config = dict(
    n_layer=13,
    d_model=256,
    n_head=4,
    n_kv_head=2,
    head_dim=64,
    d_mlp=704,
    vocab_size=2048,
    activation='swiglu',
    norm='rmsnorm',
    norm_place='pre',
    norm_eps=1e-06,
    positions='rope',
    rope_base=10000.0,
    rope_fraction=1.0,
    qk_norm=False,
    attn_scale=0.125,
    bias='qkv',
    tie_embeddings=True,
    parallel_block=False,
    init='uniform',
    init_std_qkv=0.0259,
    init_std_o=0.0,
    init_std_up=0.0259,
    init_std_down=0.0,
    optimizer='muon_variant',
    lr=0.0102,
    lr_mult_qkv=0.4,
    lr_mult_o=4.0,
    beta1=0.9,
    lr_head=0.00552,
    grad_clip=0.5,
    warmup_steps=200,
    schedule='wsd',
    decay_fraction=0.547,
    decay_shape='sqrt',
    final_lr_fraction=0.0,
    batch_tokens=[32768, 65536, 98304],
    seq_len=1024,
    doc_mask=True,
    train_tokens=322900000,
    steps=5283,
    dataset='wikipedia_en',
)
MLP neurons of a small language model. Each row is named by its layer, matrix (gate and up: input weights) and neuron, and shows model dimensions 0-127. Each number is 128 + 32 x the weight over its row's rms, rounded and kept within 0 to 255. Numbers have three digits each. A neuron's up and down rows have the sign that makes its largest values positive.
A block is one neuron, or neurons of one layer that tend to fire together. After each block is what it responds to, as a language model described it from the Wikipedia text at the highest values.

L7.gate184:143148055125106083173111137165134137124134134140138203154120220155195140098167150164099132154065164183122152101149156142107118136104095118145103157161116109143093141109097123116126125123160156125157156142123060147108118144110085185130154136166145080090135104079102174064140133085122082134107105134163181083129119136139138128117052120167081122112150064154149119051172172106157099103137
L7.up184:165117181138119149155080122167116142159102160160168110123155117172129156151115114121202092146147151129148165132150145181157097138128145083082116114179139121116173123127143159140124121118139114121140141158089157108136121166105140141111239145091091099053112130137130144129130132186112112153183111173102109124136186147155176127131124068064124117058139191172136114112095105126077131160146
Description: Word-completing noun pieces. Final word pieces that finish an organization or institution noun, mainly "ub" in Club, also Company, Society, Institute, Clause.

L3.gate83:129119095122099100170145121081078089114176096098111125155168110123085163090151086141140108114143167132129135140197119150141142075146135096090079148185140121156133144128159126105140152136180113133132114084129144090127144133108058188108103203160120153088114085135133108202201104174141124144129087083091156162057104134122085120134094121137093128114153128121130082113136210189132153184140
L3.up83:085131100085104118159060125101088130140199068159070171127173153168118149064132094097119110111141109163076118095126145177120091067200093139107075102128145125132141147093139110126138116129081128118145135063142098101100112170088063155102090159106095109114129101123135174194151085117154156157128086052102106142146148185102099097074117154154127107083160119119094112139128200148105162197160
L3.gate221:090092107166115130118092145123131172203056159150158121097136162113104110125099144135152125083237088118117219138115110173135155165122137095122083106148070134094128142089146081159050123146117147108145108186088072119154102089151131131157121165147127096113199140093110150161123164092133116073142113124068143126092122166107130104101178151113180184135113095165091119082126130152132154150141
L3.up221:141195106124112123095098109174174133137090209103113158141116161134072134043057184151137165131201133159173098102085167194129110114173149118117106133152090137146085117120073103152106128166173151160112143126090112126068098074089108130124141142151179068084141077144178157129155191100199144120160103114130095126120124080157120085101140167110125143174110151176093158089111120134105152155159
L3.gate458:132166100119179077112145105106161150129157120074136155092091145141122090099081144153094123187140129148116125132129164058123097074120079151076114155128115125114117061101131157188082135168098161106127090148122227077139097107109151095126113179151123091140164142178127149132124146081153122098087112130146117190123150062132119171172118146138103137142085072152144150131072198080131151147084
L3.up458:081125159111142091140101126129135147113101148171167148054059140144085093114134192089170154109149140158154104121124142106117135125121107073147126105110162141130138155120140114169082182125116152120104135141077099105165172142169134124113183130124089159079084200106156124133093156088158151199107133132093113155052155126112149143142171172096092200115056141097090172126112103148083136128179
L3.gate510:146087149140114108145111119084089111158136113130116173142100118110108148134112159154099148157149103121116087071072114173185145172130233122133135110107121097159147162117131135152069103104127138099114132133147140144084151077122100087147149142126101102117179115108092104117111175134163127120116129105187114157131185165085088066136153130137179143062172143114160099103089140105144135137111
L3.up510:137153128179099112148096134087114129158127133121088182152077111061202151135117181175113136101120179115115116073065142130138158174152165086114120080140120123164172155111139123177038100130143103125119100136098152098095109157119127147116102182167196093110176141137128162131167060100153116141147175114133152163114144172121109069161175128153119132062151133107120095072077158074147132176153
L3.gate546:131160109093102136143108079056105153090139126116099195152124141198141138137150130109122118128166062080147144148038086168136114121146094100144126103115107129099162114103168134093123110161108104113112074101121126050156152082120105161200101118205123142142139158068150124144109159105110102074102147077136119132040087118110123144154180116085150091165124111125147146103124173164150085145071
L3.up546:144103113088115114152100177091149103125121138152067161126109128119111145166080138103158103106126138126099129153153108119110112084143093017108151069175112066129198120098143132115070093046130174125115107156154158119135138090115118140091134177119160112127185092158120133155095204064125076112136137105121127131129061196143069143075151194148123154153141132138113112100138203137151080151141
L3.gate569:140114096100182131074109167059062121116078154125061114107201084159142163105116131091157121141179050141111137110172169164102111138177130151109081188159115137192164120108130122143141173083046132125101155135076088169224090118105081112134111162135145182095147110152162031159100147113119147175149193119177144140124094134130176185059141099156162134090133095064116104103149122069110131166136
L3.up569:156114066116159117095119128138081115020128130132118107134131176158083225098092095114180106149172119096106083163132157151141112140126160140129132166180119122194125145085137140102178150112091134142134133118113053119133111123084153084171137173151165164127113084123112120147129143087090149148126091145135140142070036106139110161108176114127109100118140133107132088085158106152115137222154
L3.gate611:144135124134128138074092105106142107120160126093176075121105144135134115110111094146161162180135095178109148109064145145128099139109077088161071150065188152145151111148109139186105100117132127156078101156171163068153132117099108134165130101132130130190089133217154151142157128066083118097106087091151109138073103166103119087106137160136114125120159089157139079137108146164205101125123
L3.up611:137105151132114115090111108075105156104080147129176067159137105155160097102129100120113118125185114168082116119015083101113104173112086108110127160094136170102134114134145136199075101156131091108121122124176116100118112125114146155144113148131137145132124211176146151149118139147161138163142097112153098212052145181066136124135100100133084151130146179162100105140097139167137109139122
L3.gate678:172131143153148132075046155082116111154112111204120210153147165155092107154159111121050100140127114104099177189094099142186130121126139192115119095110078117106089150051123125147173102120140188067151115102146173093117138113136176076136097132175155130150159158120138039084110090112112143160159115090110098142118115164091140094134139096132134146166162126156059115147194150162154156172104
L3.up678:120158189153124083083075108124141069132109071205108114102144117133113101176186108105138113169086107112064112121103154128129124129105137178108145107154096150169122139112108105084193059088137141091147116069111171098118113125118158091159091071170104165184141136116156138139093145125066163098126147068072121107132134133099050145099167094127129050165153153136078075109159117144179120180069
Description: Mid-word fragments, esp. "amp". Word-piece fragments inside longer words, above all "amp" in example, campus, timestamp; also admin, actress, implemented, arrival.

L7.gate477:199059113123227141118158094083100105081167143111147083102147121125117072139143155121130119115137119088131135141146123104168156104128120118110151096111159151178149132111147082174134151143125183089133046082105103083106161108108094178199162114170136143129092047111143142180121115149166177109118173127127149102112163108075137164121159146136176146129118155122137119173054093114133114116174
L7.up477:140166124096164116091153097083177082108152121129165087096112125161194172119138163212124075099189123149146136123101118172168136114113121092128129118119105163201154163129137139119169190196130181166107097132098153143157163172130101153108124143129220110077116127094112107166130092095085109125102152127176076116109089097117161166171139120152170076165197197139129139167079091125090099149135
Description: Paragraph and section breaks. Fires on tokens ending a paragraph or block, mostly a period plus blank line, also heading markers (==) and table pipes before a new section.

L10.gate62:163125171095084147125143102121101195143082096074155174103086112121169077098148111154104122157135136076088193197172145141196138129156078117145152094172095111122050174191132160136165118101169145108158119099127146162144129130155182101094107144123143131171137110184165126152112153157096141134120132126115160143127111115132086153114129165049084072138154112099136108138171145101121117080149
L10.up62:198138126193116172158176166140066116143108158158162186112130122132183091135107132147158065144131082056133092110135114108137132096090146102125176173114138103148122130141067140161143143122139131098118142169163113150144105120149147155143096142089126157137135070092140153126155158121083172104157097104116152141127128116113093141169083172099080150144177163123130089124130114098157124147139
L10.gate77:169165107122172136184109032062062152114144129142102152137075157149131104114148196098131139121157112067125080172180140120140127089149123142097138103139116102123117139168108136173116086081156120074108117130177115122108135133140202120127147165122110144158162160107064107129154133120061145072147130118179132149136188096167092162090117070090213162164136118132131103113095135107086148165113
L10.up77:171118152128116085163099149104134159136177166070125130103102174096146185140116144138107106151104101109068132145115129076122131088135209109136155108120179074114108080126179077081148168112174151077049121173095119084099101120100141137119118162159120182144183183149147182136160135116102139086100103166087154141141116143102122146140100177147081172109206168145126071128137153108083113103157
L10.gate128:158111191119118065134057164157122108123115096137139131168082111116134095134179120102089124152083128056112107128145211128112097115194096091114173096101135140144212141130121147143141106159140099161103101081104174117151135110109181131131119122142132105167141087116103162102103108101169128054170134116094134114105115111129101171143135075082114157180129070152098114123131204139143159127130
L10.up128:159181104081132215157124127089151162107177142115115111111081163119109139113146098130094143129107221116047148157146129090130125090139164118142087073169093122155198159050158099121146156101099127092178134128085130134166114137101071115146088135148155138148141117094141097137165143117085142125142107072129103125127186121168139179099122095161131156127144121220140141130111098105115074136161
L10.gate413:118160122120130112078099117147085097098075161150128180156122130159074127131177132101098099162112098124150149129118169149139150133140101135112157151104175079139147160129096084126197120114110108164128136084120157061123162125097146110156149114131128107182091125145119107137099197172128134126130087075136157118091106163136127127090119088123081130190121095173186120150193137189116042131158
L10.up413:119128156200113055154143129153112156174163153171118101111142105147076064153146117150106117139115193149149158132100130106098152142167131101150120130088145099139118113095131111105162101117120129070145161063150127150117079145126165142149170078091126140142159122094196132088092155170087193114107131118199187125087153147110073146093136100064101129140092129163146062198133124125066086107120
L10.gate438:137143134156111172071133148071100173128125172142142108144099185129109102124144160177071111096097140118110140102103143084167104125147133195147103175128118070167125174099102163148165190114122109138117135138117116138149093124097089114127145116133178118144169215100101088075083127159113158109125195111111130138148120129129095126155034105124105127092096111094142118163070188127123159135124
L10.up438:161151099105150149129141132102107121086120143113152140141099184115080112156129129123128086117159101161140148147167090169096215159177143208085100104173104143168104158123135115104116138145111140081122108154120121000091067156154084095152128118171144108109127110090167164111126184144109164118068173081152110087120125146089132136154153154136130166135117143139125122064107135129144106128117
L10.gate469:187154139141104144133094128167127079097102161133110158149132183131146129093157154124137108215118167150111144134131126121118066178116100127106042170173141158150094144137140063111128171055121106167057076125088094105134138134142155139170090179116090150196192173158157142113068136081109119047109080099061077148140115118103069132107144150130148137140155124147122149082158161092120134154106
L10.up469:127140158080104095128134095079103143144143164146156148114139067121166106138143151105149112164127098126117188173092067138118106125122145115125113103161126105143122109187107116103127147149170108202055124129143168145114110119118113156225104141131130152109107128139133116104146137134164130102087145148087097107105206145114143152154068085143155135130082109155082097159101127120097122100098
L10.gate514:136121134151183145120121087138190140109104125130102129079062137050104127153198132154067135142066148119101188166134129155103105139068120151070163124132123066002105153195099095110110170128166091102145087077178157176133095184104122129137099118102098140155104114127112186141126128159144105070123174148156122185126141145138121149122105129183147126164106104147162158112124153154093104084142
L10.up514:132147139205121078122129120112214087085097117063091163108137172153117130122134133149133191094107146110129119125082122136153166142125153144121177163120154164140171137177125145124155123119196163118041173130179113065132145149136127087121082129162165139081115123128156136155129141146129103078152094093081146147120126093119096044153143037135145102172104095112079075170120080132128052096175
L10.gate701:122139132065147161171140118111114148124137159197124111151129159169092116089145144131123074082118086081087161144079223133079134130126098068210126103135172113129138163159126098127160171141137116104181086144148190106128122093185119142135148094128161141126092122097102069099135146096136180136142118131192211122171146062070131097120126095121089160070126127169098146142115068104112116135141
L10.up701:117089130121135166159192166130138102111149112123116130151172166167095111085136142100119153156088143124066107134118163110193128150073111213137109125126117139162196100102153131112089120137125122149117158096139113184136057178141086106162150185122131132092090129184089127047086124174117115097138030188101148153145141130229175149128074032155107139141115144166097138179085128150121152150122
Description: Locative particles, word-starts. Short spatial prepositions or particles like on, in, out, off, under, often as the first piece of a compound (air-port, out-break, un-even).